config = dict(
    qk_norm=False,
    attn_scale=0.125,
    bias='none',
    init='uniform',
    init_std_down=0.00612,
    train_tokens=540300000,
    steps=8245,
)
MLP neurons of a small language model. Each row is named by its layer, matrix (gate and up: input weights) and neuron, and shows model dimensions 384-575. Each number is 128 + 32 x the weight over its row's rms, rounded and kept within 0 to 255. Numbers have three digits each. A neuron's up and down rows have the sign that makes its largest values positive.
A block is one neuron, or neurons of one layer that tend to fire together. After each block is what it responds to, as a language model described it from the Wikipedia text at the highest values.

L3.gate286:144116123146078172174094131124090131093132116111109167170102054106154121120187148061127152134108182117128113057121136177213105139178146110133163152136095129130156143184135190172190149164150094093133172103178145054125125156112136192127115146126130145105149100108141125104124177155154143094178146111186133110129071157118150161109131113112128131107069193129097103129137174076134211118100160118096125166100140162167154071151151072115136134122082136107148175099129124141154105178146136123104104115121113120168121123111089136145157154155107135104123123102139147096162160143120071188
L3.up286:136062162172107163105109174116118120134144160158165146163160094177139120145116122132105094155142182155157120130100091122140130087137109090072099151149136153154159119195115159175141119157164128125070149097176158151118102132154191148135116152185114125159142091139170130066101143120120082160109176106132147122046130170133136124170052148163098101083051190109127156117153096085123139114136166115122094097147134117113139067166123067147096118143141113169148100091171084104170123139122102126077114053099128154108181093110133201137100164106108175059117059086168135162154103163168090137
L3.gate294:129092096106115110122153096118060135166147101108076103151109114135071136143158108118166142118077144137098119100118117144173153125132128202093090153124150145136153082117103103165091175147168146130079172104156162108083127140143156150142133106154125101107107151167159153143154112168062142130104124141208156182100180159161178135097134129112162176169133149105114139121089183188069155131136144086072127165154102111069101074133098129087175150172055100123153143154096102094134145078106142148088168086108110165098136147112088142208156141128146172175112114080120118127135080130143084163
L3.up294:111131142165091133130110079179139129104104105177156150192168120122159157099167177109161078169111157127190123203093139119086150085133135062137160057136104185097172188135125069093160106153141089143109085082146122133119153178093139115151122104123122157180113131124103094140128132146115094139106151147079154128120161104166142159183120148172165172080131167137138186144203122088153115113137147148161089106109188129170119110176183095145093101133158144162165160140164120170233081169145134139104091155112109124097112088141151152128133164136148129095076119171112158065068168099155130086
L3.gate910:168127116164073088102123195160136108121103104159130135173161143089110171127095112118166135082129134181074097063101112183100121103176102110090096130106194120178125141122109153133100149100170084128102187196097152136054151132169162160131175103149157143144078103153158152156141103153141181103120135179074125179182142110102146125167177167118140152160124133179145092177125126120107163170208181084098129126077145120120088153109101126140109159112099155089107148128138119131166143136062170154103132134157160083151195057118164135104086101135093123112138076114135113098100111144130186146
L3.up910:153184162157116162130140156155104111146108114174056136139133131121078132108148190157109090148130132143092121105157158105166095118080122102161148100143160114129158137152163095151094137163123154165151084176095125141106115141105096137162102110103170172161117131178141116146144100167113153169144142176146107146131123110099115192121126084188118166126181154091145102154155143127128084151131107117124138117114165149120070178095146148090151165105100076105136148128085107106128123105143170132116129134168110120066177104063151120140126142129076157139064088126079095131151114135166154112
L3.gate1122:105142122096138156132162108072089114190115081158165159190109149165154139080111149104142063113115121114147112145190136131089081084059108082146130153113119106149091153139164070116164138160135091086162103142095108162117122083118142127181159111167152093098079153138138143136167078159123158157109138156141109133131095149153156133106145153168094162076135152106089153199133163124140077129107136078062040144191134098084137117180134108107081093154092092160169173165104146101136131146147093088122123131111150120110120122143111105104169165119109151133061074101136090059158116139144114133
L3.up1122:188105137112182113177072142134185145090086157098165128188154169142180155106100126068164105101141107138111136123101150111112167113117171100144104109141083131104150113115108168138098154090161094122143143145092130141159123111142084158107126175119096078159103168158103153106166165186085151098121135122089070143114135096164124090154075115119167155136062203132069148124125078060139081147082173143114143145109146103130106085132140081112143115130174117174089161165091081080174128095108121166067121098173132094142160118149132132140106157167067126087087099076135100064168117112090110194
L3.gate1223:126145089131122117104092150145144114165077136187130158099105145155137174141181159141097163096123184150188113149104124101176143126079163135072143185147087081182089140180121109164100177185123132119082118116135092130134089121104176174163162123106127090106115103149147090157163127157125157125132098092122138148151171179087165134143062117167059147123148121109181121174152190122150086120110133126087084161123149103080140098074180081060145157173105098103145149132163143162168083188127149079162149114168190100143087085118103118186148165132152159150170116086139073092092132093168138163
L3.up1223:117153147080118122160146091085124139173153178098120107184172116084099114078121103152171077059164181120117095139099085111107158154138115159123145093073084117200172118063119115137072178152159095150138114130151142179116120101132113147147137153211137117138138155140132157146082151130109126133147176165138112138118124119094088117154070164193163147137068166110148104091085169133157132108198150135153108174151145124043120110171106075130136161089105217187170102167125080110142116149080185120100138101093081112143101118121113161103091163147093136137143146105050161106116152103170169150
L3.gate1364:110154078088163092118118182120154129174085108141111071146134134140108081138131104110075133163115139180081153077118153117157114071137052136129150117143181078125154120147188173175110120078112087192156085183094056095119200153102101136062116190134110097128112182135086150155139146186151211123143176087131077122153101197198163141152138154151082130136084128161097163160088133137127179165187125153094074097138133077118173104066158140100117088151107105115152119087110086112152122119128160169112134140138117058095162134132102139131092149138122119122144113118131153061110115167188149064
L3.up1364:137167109092145099094138144164096152157099076120124069131142118175097126136153089154146148110130109096140096163122134157158164048127106139089173119166138141093111155142127179103132087121132119110151162180171103115086144156141094102064104101153099141142139080102141190108126142145112173120115208134113104181101057199150140106170050105114151157133106193121119157098140079118146132134146101190112070133146152118068108134101096148080096109103150139152174087168128171086173160068117183155172111147104146072074120058142112110084083180174128125054127153160086159073089054132113171075
L3.gate1487:089076079070133155191158105136143148110165110132118124096070113101152135154112138140137139157160107144119138155123102173180177150157137134079089113093092154105158130106138175082130183149096157139148169159179113077062130156089126168120158144169173133153085185119142098109134151179121142143120178122150100070128023149160163146102136149116099187093104123187138185141117125111118129128087144081092124143157147125080142112190127062119135155144107128168064119068141151158085128095087162126144148140113148156110114112152101080167085139167133094142073089122130129102092121184161150098
L3.up1487:189134130069118123127146179159142120123101137153123136159176107138113091086108118123122131179149073124103130156154097102173143208149127144188103125092115076095184108135111183124085138104109182196126173117177112076079083104169085149147177133114162143194155146151101151108091137119110111173064077153077072123141092169153109162151107135107171200116169120176152200165095115146128148174157146122128139107097115127077100135137102130129154115187049117138113095098109151132115133104107110135141047103133178110176102126136159116188067145165144068084121073163123088076110119094144158155
L3.gate1564:093087100110148113176085157149113130175143179131160083096062141082114137082130088114104161116202135106148133091153136114176111096206079201078090185148145144145158134106153157151128113115094166105176153112143080146106205121106175131095136174124107124198153132069107179104136147087068173145134128143160090136127120137205114112149119130145097124157133156079132140150091175128148159082109133097098106162119160164154150097160152099188143115135163140125104165130138146156090142124142102139183117201068096172128187130203162077199132153104160075133085154225197118087120092156112096139
L3.up1564:110122180077094096102158078165116161129143121110174104155117086098165160090144156120158210203161082158155086033134159107173147122170114155063104125142121123156144158119078131156139104090062146147141106173138201149117194091110137097141149126160135147161126114143177180133178144123112199143162149088122116083132067134176125149170131126084107144110114142175134176134107144114139156101103136157118084099145143163174146077144148096159148164143135139125099104149130186153132167138130113105188142159150126149147113167203136092133083140093135081079106100192185098140177110169096107058
Responds to: Team and organization name endings

L6.gate777:123093135151184163117080152071157106152096163110104117181064164130164142080130145113131148165155134155155177101063129107094096154139148168072134121120127098121106143103149126135172150122118110111105108158164075132090078115165146129146109144191138158175115151105131148091147155149146209142145151094114105101115090097145139171071152071117125086157152160143178192108123181114078142140102146172147124167160092108149152166139121092130151125144122086155114142100117083119191134168150114142078126105068133162141138109114095119164110099143175167145105129143131184055173120209190134116
L6.up777:146183136161125126042150091131122167100156156142133123136184112056106210183165095097105163129107143148095090106083174136152105141138117101095167115161169128132134190167103126129115120162100167123085110124142125175127214138127096151135176151119155138098135079101065187134108138083063103108123130043122087132141117107103180123190186129136161151137137086095157108096128174155156161114150156175145160115158130161100122173066148148153147127056128130189136133116080085165119152126120127111146137150141108126120153142082145176115117068154096123120139062110138087178187153113087140094
Responds to: Collective head nouns after names

L3.gate323:131078116153120106149106163088136120137165143137127127093128084110152190063130029140141154118136160133146127164185068161123153072160158114070127149107172075152172078123164103136139180132145177187113128095165121082142189097172132158139115106182187130139137148108112154142137157112114155159104094146103103098073113172126173118089094074079165103126146158148166106117144075173150140089164160082116147158093087125091122141126152124193124161125102173113071129078139089127159139133181123153156146114170126109107170096141126194101165136164077137088183165096123136155144172128139132070
L3.up323:135109111099094119162077160096164132102142130134168139115065123118098176101111104144147126051116154166128134152142095122132123081107170169139121132136112150168110124198155102152136171110123102138092172120116140103133085140172091127118093154123158134138163183110100142163166106149160135118151171112127099139184128156111169146138053083090088085119175161178150116078179051166168130115120156065140131144077072139155135175104180096181154162150126171115121125101165092097132169167137019115230151113161110118114153149090122131135159092163141094092102127121061135132102136124113107133
L3.gate328:134091149111098106124119095146101116113106150134154094184140118110102110142092123115128176136132122148072143117154112103115133152086119126061145172190133112195160139133141082162156164150114176126116164105094151111095134080088123085134116150142077136101140061092140105095190164158152101105113131143158143145098112117148155118084125086061162183163133147122092103123125091178055140118148079171157100171121095112074120123099133156163133151108202135146116111143161146132154134091168139117167099097173164182080123186084117146164087162159168179130126088154130054129111148086141097117
L3.up328:120107104125100071176103156125156193114133171177106081117158123060104153136093133087074127155100163113106106102130142170059122121083104131119108076163175133165155101109139168146080128147134156142110113154125137129099168119115180123090130150170089139086187080106138133119151112141192174152120152138134114132119098102135110122127096149131142151139142108113181116087084094120173111177156132116161128153117083125067146173109085127128160165123202093143093111155170132145118172132190121109135104097150175216099136090065089081135133080205147145111097118120102114187110163128088133158
L3.gate334:172126066117112098122130103114097165128198132106125078156138143138108104110173154176096100129124121084088116178070072181150131126111097131100188159089185154176091089103124141156133128124144142164156188156094124103112110079081190140131130108138103083124105087111140104126196185096115158146171149157172127213179175142152125129131141089130127123146081120119127070085123101129117113116176125153090064134099136134104126161182084151185122124147148079063071085162144120142173166147164100159115109122111072145081115121121188171116115062130143115138122164118200162109158082138141121116
L3.up334:132146161176153169173108097119087074159146131111054121114179155108151142105065140171088084163172076113068101160109166111113075127167147140100097109105143143138067119175132118159090132172105100121085146158055153164138170149141150140136140173167183131116144081177096134143124112131161190133084108143149110160181146131129084170128105153125094150132120061122149157168110105099087104119094151131109110164150091147145122193122151093165119126192157092146105141104095143149142095162150092183161167126109158163117081100179124147116058114089139113115104102165087125145132166109090133165
L3.gate477:168132110113090094107180160096170141115166196171085091115153099140154144172099136132145170151121122166121104109173138163099107177127145118125134132122092091172174123152207080109144133165098167095152110169103131103059121083129183106100126133158175097071179144101105112151113141124097161132126182174156112125155069107152185069055170087111145076082171144105179104089109130168105090152110170108117087180158089136095137114125130178109122190106179139147095157103132091096191175089140120146124115071094102204077120109165137138175097090148064133169170123115100118172177125080113108142
L3.up477:113161114113129157167136136110156091120139156105076114147200139124180214158114073118123134124109153120146111165187125113123105122131109120169158148129152188104101050140130112139103109143089160114105160145187109070174091122158102161129106119182083099064178154091116128120137086148113157116160161152142110153192084135156085066065135135147170108149154152131137133162099144194163112120119154127093101190158050156060125144125142152131152129082126139088182171096181104195149131124091130134186120122098174104076168146120138113135115131105109067120166158161095067091138161110087121161
L3.gate531:122088173109084141191076078055164147050107161110118115151142164126121157149082163097126107160204091107083130103126128104164131124114126144127124107139210171117157106152166134131143144187079123185096119115122069098155109169172148087119164139099163139153118114117061120125119178190141143097126193122132121046096096142180121069096197157120095147124112164152149079113117124126115161097141088092143164122096096107108162127068136103162130189069101172119097075125144094155180147138181133124150141147159114097074129130113165078127118139191098127119189140172162095162233082146180135083
L3.up531:078074111103182154099073123108128095113177064125120126156139108107075103062112124084177098123065152138121126154162130159089106113107174071124116127110103147141097211109113166128151131139123141087139119089158115171160138115146157135119129064150151150022135176120162177087138088113164086117170098140111125080151155102076145157107113093141153168115104127143098160141106127117112110129132102173074138159162125177116140148132114156122161119158079114089104157093122111180133161117093144153108179099129134155165097203171148078146120103119141122161144092113158167102096162096133129111
L3.gate891:111090115077108082182169049159143194150094171099088096128142136149141123117166141096122190131103138121149120091146111173191109091076120153091167121117125107129175174145133119206087150124137140108183172168119143121132148122125154137178152106146102115130127138122100085116126118151156130102116115098173155105143152139153139066177114159118165179102114176117106141135132130162148079134100098152176150136067129145090127067146115114124158098109193173159102092101095092121160127111120119145164118154156130136152188138152084111106188135106082165139130182136174136091089118077151122120
L3.up891:161123146131084043179110102116089178117137141125112116138142134156106158100158137157121134082090129150143116155125137194121165068107077112127131118104126124118078156133131143198134121070126111115193090152155127143150103077137134163090113091096130149161154135084083162191088153096167156098132142121145151110180110134172069136159105123096150127091063105112105082137154121157131121142120146108139134121117101184079122105093141111091170165118168076114137065097137160144101156099177127144202065129136130126145125132165090169115127138151100147184167193106176171084085106078125128174
L3.gate1113:122155076111155130118108110024180104177130168110133164124107076099123156122101188118120088149109144133120124167097112115136121182082125144143127049087157119085125134098113103187144081065110110108106116197106115104121149100139142101157141100142073126102161111138079106107155169126155147082124102152163147094180106121180121137147122119159140125130118100150179129124104176126081105092129134148119069183160123110101185153137105154131126176139175157086093096109123095094157146107158175120164107104154108112150176186133117081132150119135159129179152170144098107176103171157088139085
L3.up1113:110120085157070112135143162109130091134119181142104077138137110135140160127096155173136156156138160082108116062105091145129108068120166067156110109110150115128082180097093124119154091164084161136104142103065133158137166167175151178210146135055128078097140094087123090128171108107178158079116089122135146109203160086135175073118127087109156135161055103113149105099076089175102142153121098108149116105126122130083125124126135174136146133126157172132159084107146128085089118097125171148131149170155179157156170078128108113165105148171164148119144157107070143179086135147134083155
L3.gate1437:119133168091169091141139126128139124090122151148124115131184145075159121184143096117137093156069157199136080160193134075119099120165113154180158111110145150189155197144134141120145150061111129118187164155144113138165142126138159098179108112142168057112058148128116149099155126143112150108159107130120139070149146089140105058120195124131132116077059143127154114165163118085108071161087137134087121124090191129104162144123172144124145089206118103114050163140136137138142095091121167163140148180118117124069150131070118142185120107092164127175148189075141121133128088185131108052
L3.up1437:098095072126111173158077101120168170131087145122147139119169149132149175186104143087123086138168151172093161118104198107136097162134181133162122141116116138089140134118121111174196138145174155116140113123140110166192165114082123058086101120151188145092101157183174150136096143204119066108149106192166157142180140157123142139165134174130108193127163125123117125154116118099156104164093121169185125088091141095115085128066176133164194171160112148159146106143090175097101104143156165122149134169141139145137108158116083157107079082188117111107061157079137141183171169102119112123
Responds to: Year century digits

L2.gate750:186152086098143091130178111127164088134166141107172128167107174083176153146092067160092091141044130104091180108179115163132137095093171098161114118134131167130143090102084130131127177141137063158137120047152146094098090111127166196138124106104088216126154144143174128163151126109122097126149103147112109088118170155182111142188156166176194152130119131105094145115145181144164122104140159127109111127104144065118150118118145106131143087121053085094141157176120132208070152074178077143160092166094136171179150136128157128094137101138101134125116141142155176124118112145136098143
L2.up750:107112097170142160154130129076119081115036102117066177128143132140167161093089174099163103141172156175118078123132131107123183172128140118127089116114124100127089103122160139082108105127093103121138117178149072079090096150128091125190113134138176098131092132092097178080109109144088105149177132102134106150140123134100071165102121116078119111102173095134104177134151143130125161132151110111114124085174213093105120136149150124133127087109102159194107106142111110146155072166135161165102088104126146109065119112148168132151124116071111123145094164090106157150126149158080140184
L2.gate801:147093137124089062136087091109185132148115139131097138152112120162128205178132143073116121178143113120162162189170138134115116103177177083150152101195175117128125156122159079125132168124125172122132153111151162078090073174151127149163140105178084104119167103147123162098144109141128153107079116092128189133158112143108114108065129115130081149135133131095159159122115145102109151119149140126100102144153154088125145151185145118100078143134123143157126124186101108094143062138134101116123158097208096130150149105100142160110086132088116106198130186093154155088071131123105087116
L2.up801:131122151131077123118161184146105054139112167130153145091121157097126108159121130095088125147081106159155120090178146134112115118069145099142168154110139117127143104143151161063103126122135124094136106126080132130101215086133126132168119113097106118134123112161118157160101125143097120093146127148084168113147131179097130090129087158177169168171144141115107129112071084156079128130086130082204098101164102131158081075162133127172137102167084159130159061118172110096129092146116155129153141082123153144180089067135122164076079094146124150144098145130125029170078115103173147103
L2.gate1158:141128067136090143136112150179132133205140137159144146151155147118162099149100095149107137109125131145123164169114178140098177102118194063098156104100150126069134157125088164067053142085139149176117130125166103134115096131133149189175173064082113135113142124151150180140139079164078148158150125206143085221184132122158044062130081109161168164113121143164076158134088112116143125153129089074104078117149129096068103112166226142146105071093103137111112105181167084073165109171173153138111159184115144162100150059133102145077087145153146079139147116122081124107094134131155088143
L2.up1158:146148175140087084165127163173102107123112143124077151112094128148081160143143139161162118121143093126097079143091085112136148083108133121124076127155113179148194146159097113158148178121126063097104140128098111039087125128126084119135073086114137140140116136096107202104107176154122125102135163132138163103044182159169131096100091124172129097151166172054069158164178101102104106164127163123133120161097194084092105091148101088154120127135087099127121209068155100164154129173087114206137094134121109124204145120085156122156113158114127124099068154080115163130070141101083177173
L2.gate1167:116123098124169111146073101126169075143084085096127132132094127092107145155126161134142120170111150112167087139102139101113127123165170076114110103177131108166161139181142125121148169105123114090135173123120075175084101197073129131181076067095094139086096178165102174107129080150128121129156141166078129182148122142109129148127081089121112135166146148148120153152121113102147141071125151158099146110156134096104095048151154138121196101087167097128129122120085052096142161148182166082099145131122113101156154096128121151148109187111200085147121124121095170146113147126115113190
L2.up1167:086133131080091175161136157148180166148040161126061149142091135138144165116137108111160125088158167110162124112108165109169122110183121108134073129149145178092182160144169116108128102155089120106094135189152138155139103132137103197107121083112133119134176157110120105160042164162102131170073132110136168079063165142185141098082056132110073107136140150089099144219089090090132090093081133167149094112177139058126133155103159148066116071103125130090190131127136161170165103163155113161083109125138111133136159053167087150190145095194202118138124174083103074127138093146133146112
L2.gate1576:184138152102205154145165105179113126094173166119152163165132106167142142109123126127105108136114131115079134151148098146105146104152170174116098121119187124196168104100109128106087145136099128144190093115183103149115082183118127142126165067192041134117151168059107146134115168161127084115116100169138115131104168132142163072155157120195096092118164162088176168175142102138130036131104151136072125131078177156133133191159162108145105119134122130163072121107135141089168129095146112158140142150151168136150191078103093116136145105066096094122116065151059097124090086112131144161
L2.up1576:163119095089128039108113077088165136154117148186099169172139173153142159107206158163080093136111181110153085084126102158193079103160118109100073121096088172156172140172136153116111196081135128158091126189099165112114186167107081138129136166123173179130067079187125149083131063129106162054180124137054182164115160146107126078123169106144186117080095127101148134152132147100089098152170125149094157101147114143111162136121167086122168112135093106137119146139128130189126126129101155121118100167136117157189121134135129145116131132095144163097151150114189122069156073059100117165
L2.gate1671:110165149097088066144069098190148084117178096120159110127143138144108134104070155099155069126163170146122160070169126104138112114141110055124101142167127153100138176092133156091102133118157097104123113120119116103068127118184156180141140128104142101090156097096169164065156104165135113117107121110153118161126088096154131107149098141156091191116135144108102090163103118129117103078118175136105126144104121138093133133207208069116133073175106134087151082080127138107105149151140117165115131098168164147135092151106135162135088154081179117068142097091135127163094107083138144140
L2.up1671:170089118161168112113076167123142097193140114131145196064141075104099121100140110102165163160065131113150133107153152069117145182173136108103168102111158169130137162152153147098146170160118133094095129133085065168120100192167116082177104106183096121085149100148128124111164065125131146156127081149101147144094109123144094133097121129188153182127159162144134158184060090086182107113085150135104073143177123095080075148106116134140162141112110151119100120161207125171197170115079097139140148160185157122079139067067092140117095132098136170150146153120112114142058121090118213154
L2.gate1975:140103128172114107059108110186140118184087152148114117169045139138120095098108125143065130121159174077085133124104153139087191122148158137096157141107141145121141167108152133078059138151086160100087139171160100084119099142087107088136100133173160137155123157128091115149081164174155082114148085163067112117157121119140124115115118100120132093110141114150115139173192099163141123104136088122099090142144158154095119185123059149111086076153134118094170127148107117100069121159172138179124107163102172099142109075076138077122110076119144130057146099140118094105111142127080132201
L2.up1975:121113104123094114128115151150129140142149110093131111118172125123129139176141112148125207152105102087155122140144076097139112146177170134139097179143112163099186129152077177129128166116159060151164101142070122182124140179172127119162111140126138107155166159136110142181145137160095126084154157110135111164123136110095133176113066125190139154178110100104068163156090164091109104187073179102155132164173174138109133138124142057132156146163071129143137116133124164147083158105103113165090037130097124140172222104132158144149089152128131145112043105111132124194117105114131126083
L2.gate2098:161093103086120099143132160129093094144177114089105084130077110095063164086117156145121131145065190139130036107149135124128135095079160156126120140106118093086140122124165154152094122107115106125168137132098110099075089086184127135078105155105073169113141114154156128181148095163127120135164111113088139127096198102134084122137125071179189196083102165073101118192113118105134078122128205088150151123114102146115142084169183116132067112135147091139134119139186105117148128112162143204094129170202121188087131089053158119104079157120120154103077036130098114131112099131120097152
L2.up2098:170193093115137137124157101180163105096125095137171101154165107171148101090163144145077166097179182102102053161147094125113085084161087090120151133140180120173119154127185180141111170203104163134160095123085098110129134135143071139190195126094110103139121110154140129167120089126147098068073147092151103123146159135155092123172152096171062114094088118123169065156116076158148139140149116108050165083166084071101148180161148160122120084093165096179091088115173181125185134170139185151112160099182151152074184095114129112102100098136075081123136135090097156118127063076139130149
Responds to: Fields of study or activity

L2.gate56:151152104148153166172128152124174190125097166141102117127126075179159141145157093139163124161102054140136088101091186102145098135153137094140111163173120184093095158206188164163100131110153156155151142157123100163127093130127156119121123074140114115092140079096080104063149154096128112129137174145127112123099127136111129125108179120126090131151150099089133137121110147099077151148202112163136133163124136083183170175169102139140164139098083188145055072097184054100154093094196152101088124116116133065105197154140106080155130085101096099181131148120100124141194129138122140106
L2.up56:156110073088175169115168118064151092120172142110151152124173163179102152128122093130154111153089099152141099138123083083133049124120139132167137117181091116090138152140173149160145084166155103086135148122143108123088152144159136143102178108125109178156161084113164102078117157134137130161116128115143119157097103108140121157090107122148044128056132138132109081114089169121157115137134097069171135090139146184137160068152087112113107208124082108162096102084093104132111143125106217104164145148146122146106140166152123096150119125126128154163108112135187164148165152141144136100
L2.gate107:072139147112100105160182130112126097132116186074055081204135117172093095099120117126173136117103139125021067145181130123123104134137153063144112110122155099143148096127175143147171162085147062117140147124120143130091146128041132149142100160129176108149106103113099101123139175165156109118095153088133138132146158139089148164063183110124133158139155150095102111157096151108105149117129155126132113103100136123172155147117144117127127172092098130150087166095192117073083085172132123157143121109111083179084129138076136111117134103112135133134134084108154131141149104108129180097
L2.up107:116157094159130102124176111138173086130088155129129136181129093180119142120098123135179096162098134131126127154214134090093102147146093089118080137113206157125088087099148129183177150081112130101158087151152046109156146154107098161143112125164143116106090084074115114126100216206213145132096150126131093112116137147067143134116156075167127166079170161114133154153133162155104133108164097082176095108164123130158192106086121089147170134093123197060086155085172106065145122156162136144103105114138121133094124147122135134149126125123107163123151098113169149170129081085142108088
L2.gate243:111091175130112089143070134127069081079182160093105159139100120106118121169070057152058155122093098174100083142197145167118090054155121164102154173134170129157150104136144143148101098138090138107193122131096134159146193074127125095131138128071070088133145113072125071170162141179157143116161165121167074155181186170062109094110086131126094111119059089117164116148134086093080112096091143184143149153148111109128142111186160108140150162166115157100071075134123139114181125186117162128135127182078136161074137093160142094160095102147086092127080096133172152206113125144129140134
L2.up243:080192133132095143100071151090125168107138191185124088100112095058139159156110113103154150150141169151100141117143136180133135072143149110152141142107099070129150103166093141138115183088124102147126092131105093084088126075129112164152067118131142077098173132111127116172146131114120198146189122103170160118153154092146152174139179113153101129141070107157156144150130071107152131175116143170136199136095098161154117126047053139157125120104125206106111073107084104125118124068123061119092148102166080139093144115133115098161127119159110127129096158106067110172150134129101176157
L2.gate513:088153096095054186161135118127087099135092082143094137186105066089144171141075158144103178147139155084089119161100099165093107154115149070126163074103181188156117090108172120122118131154092120180084139190111122144120183088124164170164111065065083146127177089160119073165113115120168151172149135165146106145155122169109173141138133187124133162120148104143151081070098105146153136138167173090167133143122173115107143170104177161098135202143105094116079106051130076138120043088145069151147151109161115198099137122112134069150156111137144124154135092084158165144158133125170093082
L2.up513:099127116109131157101176132158108118086149121181112088166153075115064080148090120093126180071133109138111123185146124127090109103107111134091134121153177116169175169120142182162089095179162128136134055117132092085146150099126088140120153145104163148107101144126158138178149138157081188151177120074136146166178114113117081074118133188142153140182072160159132075125096152119141160141138141158071083141077170137029198177156111119103170105122168083148084074115134107152080145144149127103151054095120123147082188157108143071153057155157112078157168200115111153089174109150148086122
L2.gate631:177104158135102150196208085091181165097125080199080098099089103141151073121104155154081166139112143166111104147127081111123117082078072184170179095110120159183162172138094150103173141126136127089124146152120127170059118164100162139130072126160119137131128074172071111130154156127139160088154113132152115162129127065148147094170159156078194144127173161128145167116110087123098177134113075151115157118198118139117167118083146170055127184125065171048094131156104088083078138106093136083151096167165106107128172176138140094159129100127125164125152161136148170103169187158105082139
L2.up631:166130107116096121135131107098165089105114169185075091089125114117143112130072118149159166077142078129100165134066129143142118103088120148111132139119129079174128163085148153136081105131133140129123178125131119064144103147132171191127129113117141142092154066157119146120111131143171161172130111112175113144124102122153162116184130162102097179202170088209091103149129121088186177100162096152055160110152108151124166148163155133101089091141090100081147095171119165151095123110081144109180127159135116123188148112137159164093092099186077169117083104086142109136141175106108187071
L2.gate1495:167129151102074088113080123136116087151184120153127113151149158140160192103058100103086117164148124099093147131081088166124131124113131114113155157114149146142143190161141099141120139070140174138141123137108131125134157151163180132109142130118160051119121139059103132092114140121111153183099167141181179124138137192088204164079087119095171164170172118122085180104090162163179078127128177161102098129161170136144154081100098119144075178123129164157093123120141061075064104147168148102119143176160147152156097043096104113097119108141107106169148125171077114124139095175098067124
L2.up1495:146116141163070128112165122101071194138129120150157142108107115110167122166138078159173161146118111058062094190142079136087095106151113062094085107178113124182149099095109153083084141120073077183139133063104145179163155131110110108174134123144083092128091171106133148117118150170120199116164179116119171113156106158167169131150143148085079141124104167178144094148073098148159120169123163091124141105167165170162127177092091144142133185126106101119156159129065102097038102147111097105149164138139112135119134135120066076098187117077139119152126108137096131145101108122070151164
L2.gate1691:113176121082111122162105145089115099118099168091110124123166109079144185109135132097110128180137106126012142131169129182137114082134166138188124121140111149140123159113104162083097094143086127126130119107125141141100104132167154139092150114084140133089137130091120206150130152135118176126113173120159098184164141118153095055153103133130125153090113063118102130128177127134144074131132097170158132079170107149146138176131184137175160155165176189152085134150132190130111091065131123143155128079088153134106138141123139081119062072202086092122105105159187175119133162118146130112
L2.up1691:125092147145146101148112081060091115073147078216132084149158090097105158194106098144062148148136104124136128125122121149108094116101168076123155074150167111175129184119138107151159142096101088215112125110118066164128139132057109129094141128078147099148139109033094103147210157160142151144146178129129173096131112144076140106098104108133085090141134183142128113158076093154131102176176165127138151151139141115083137185124117121139119173101156155182092114083134097120113154092127178092159104093119188126070146095147156139159137130138090116169092111174155130194135108129158094082
L2.gate1990:148113090116119132126156105113132085089138070135115113168093118091127161137107114141057166126087139154042124115158109161093068124181163101149104143138164089101154116129131143100115112119116132167185133118141116161087136135180093146097092100163167113128121133127085133151098156167099180122140129142111108119185104083106147044119175143136134134173131087132127064138064117190151084202140149078082117128103108138072095142079108128078162134101080119136082129098132101130073153136131148132112084121105123152070177114115130137145121073119103055153104057124144176179128158102125130184
L2.up1990:074105076115131121172187157060135070156123116142126109130177135060117179098123158088140146193147074141078085159103139154135056100154126090111132108147132177148122118115150185109195154178111187116113081136111104085143184094153089141079101113140145120077132147079158166109106133092143116109135127157185088133160073138120150101095197099112145100056176091137087158071106093138083069096104150109182145181122058093107116169116095143158178160085135168144136135159182097099082104144118151123128112144141151174094040133203133118136129116167079119123102111146195120092148197096099152089
Responds to: Year century prefix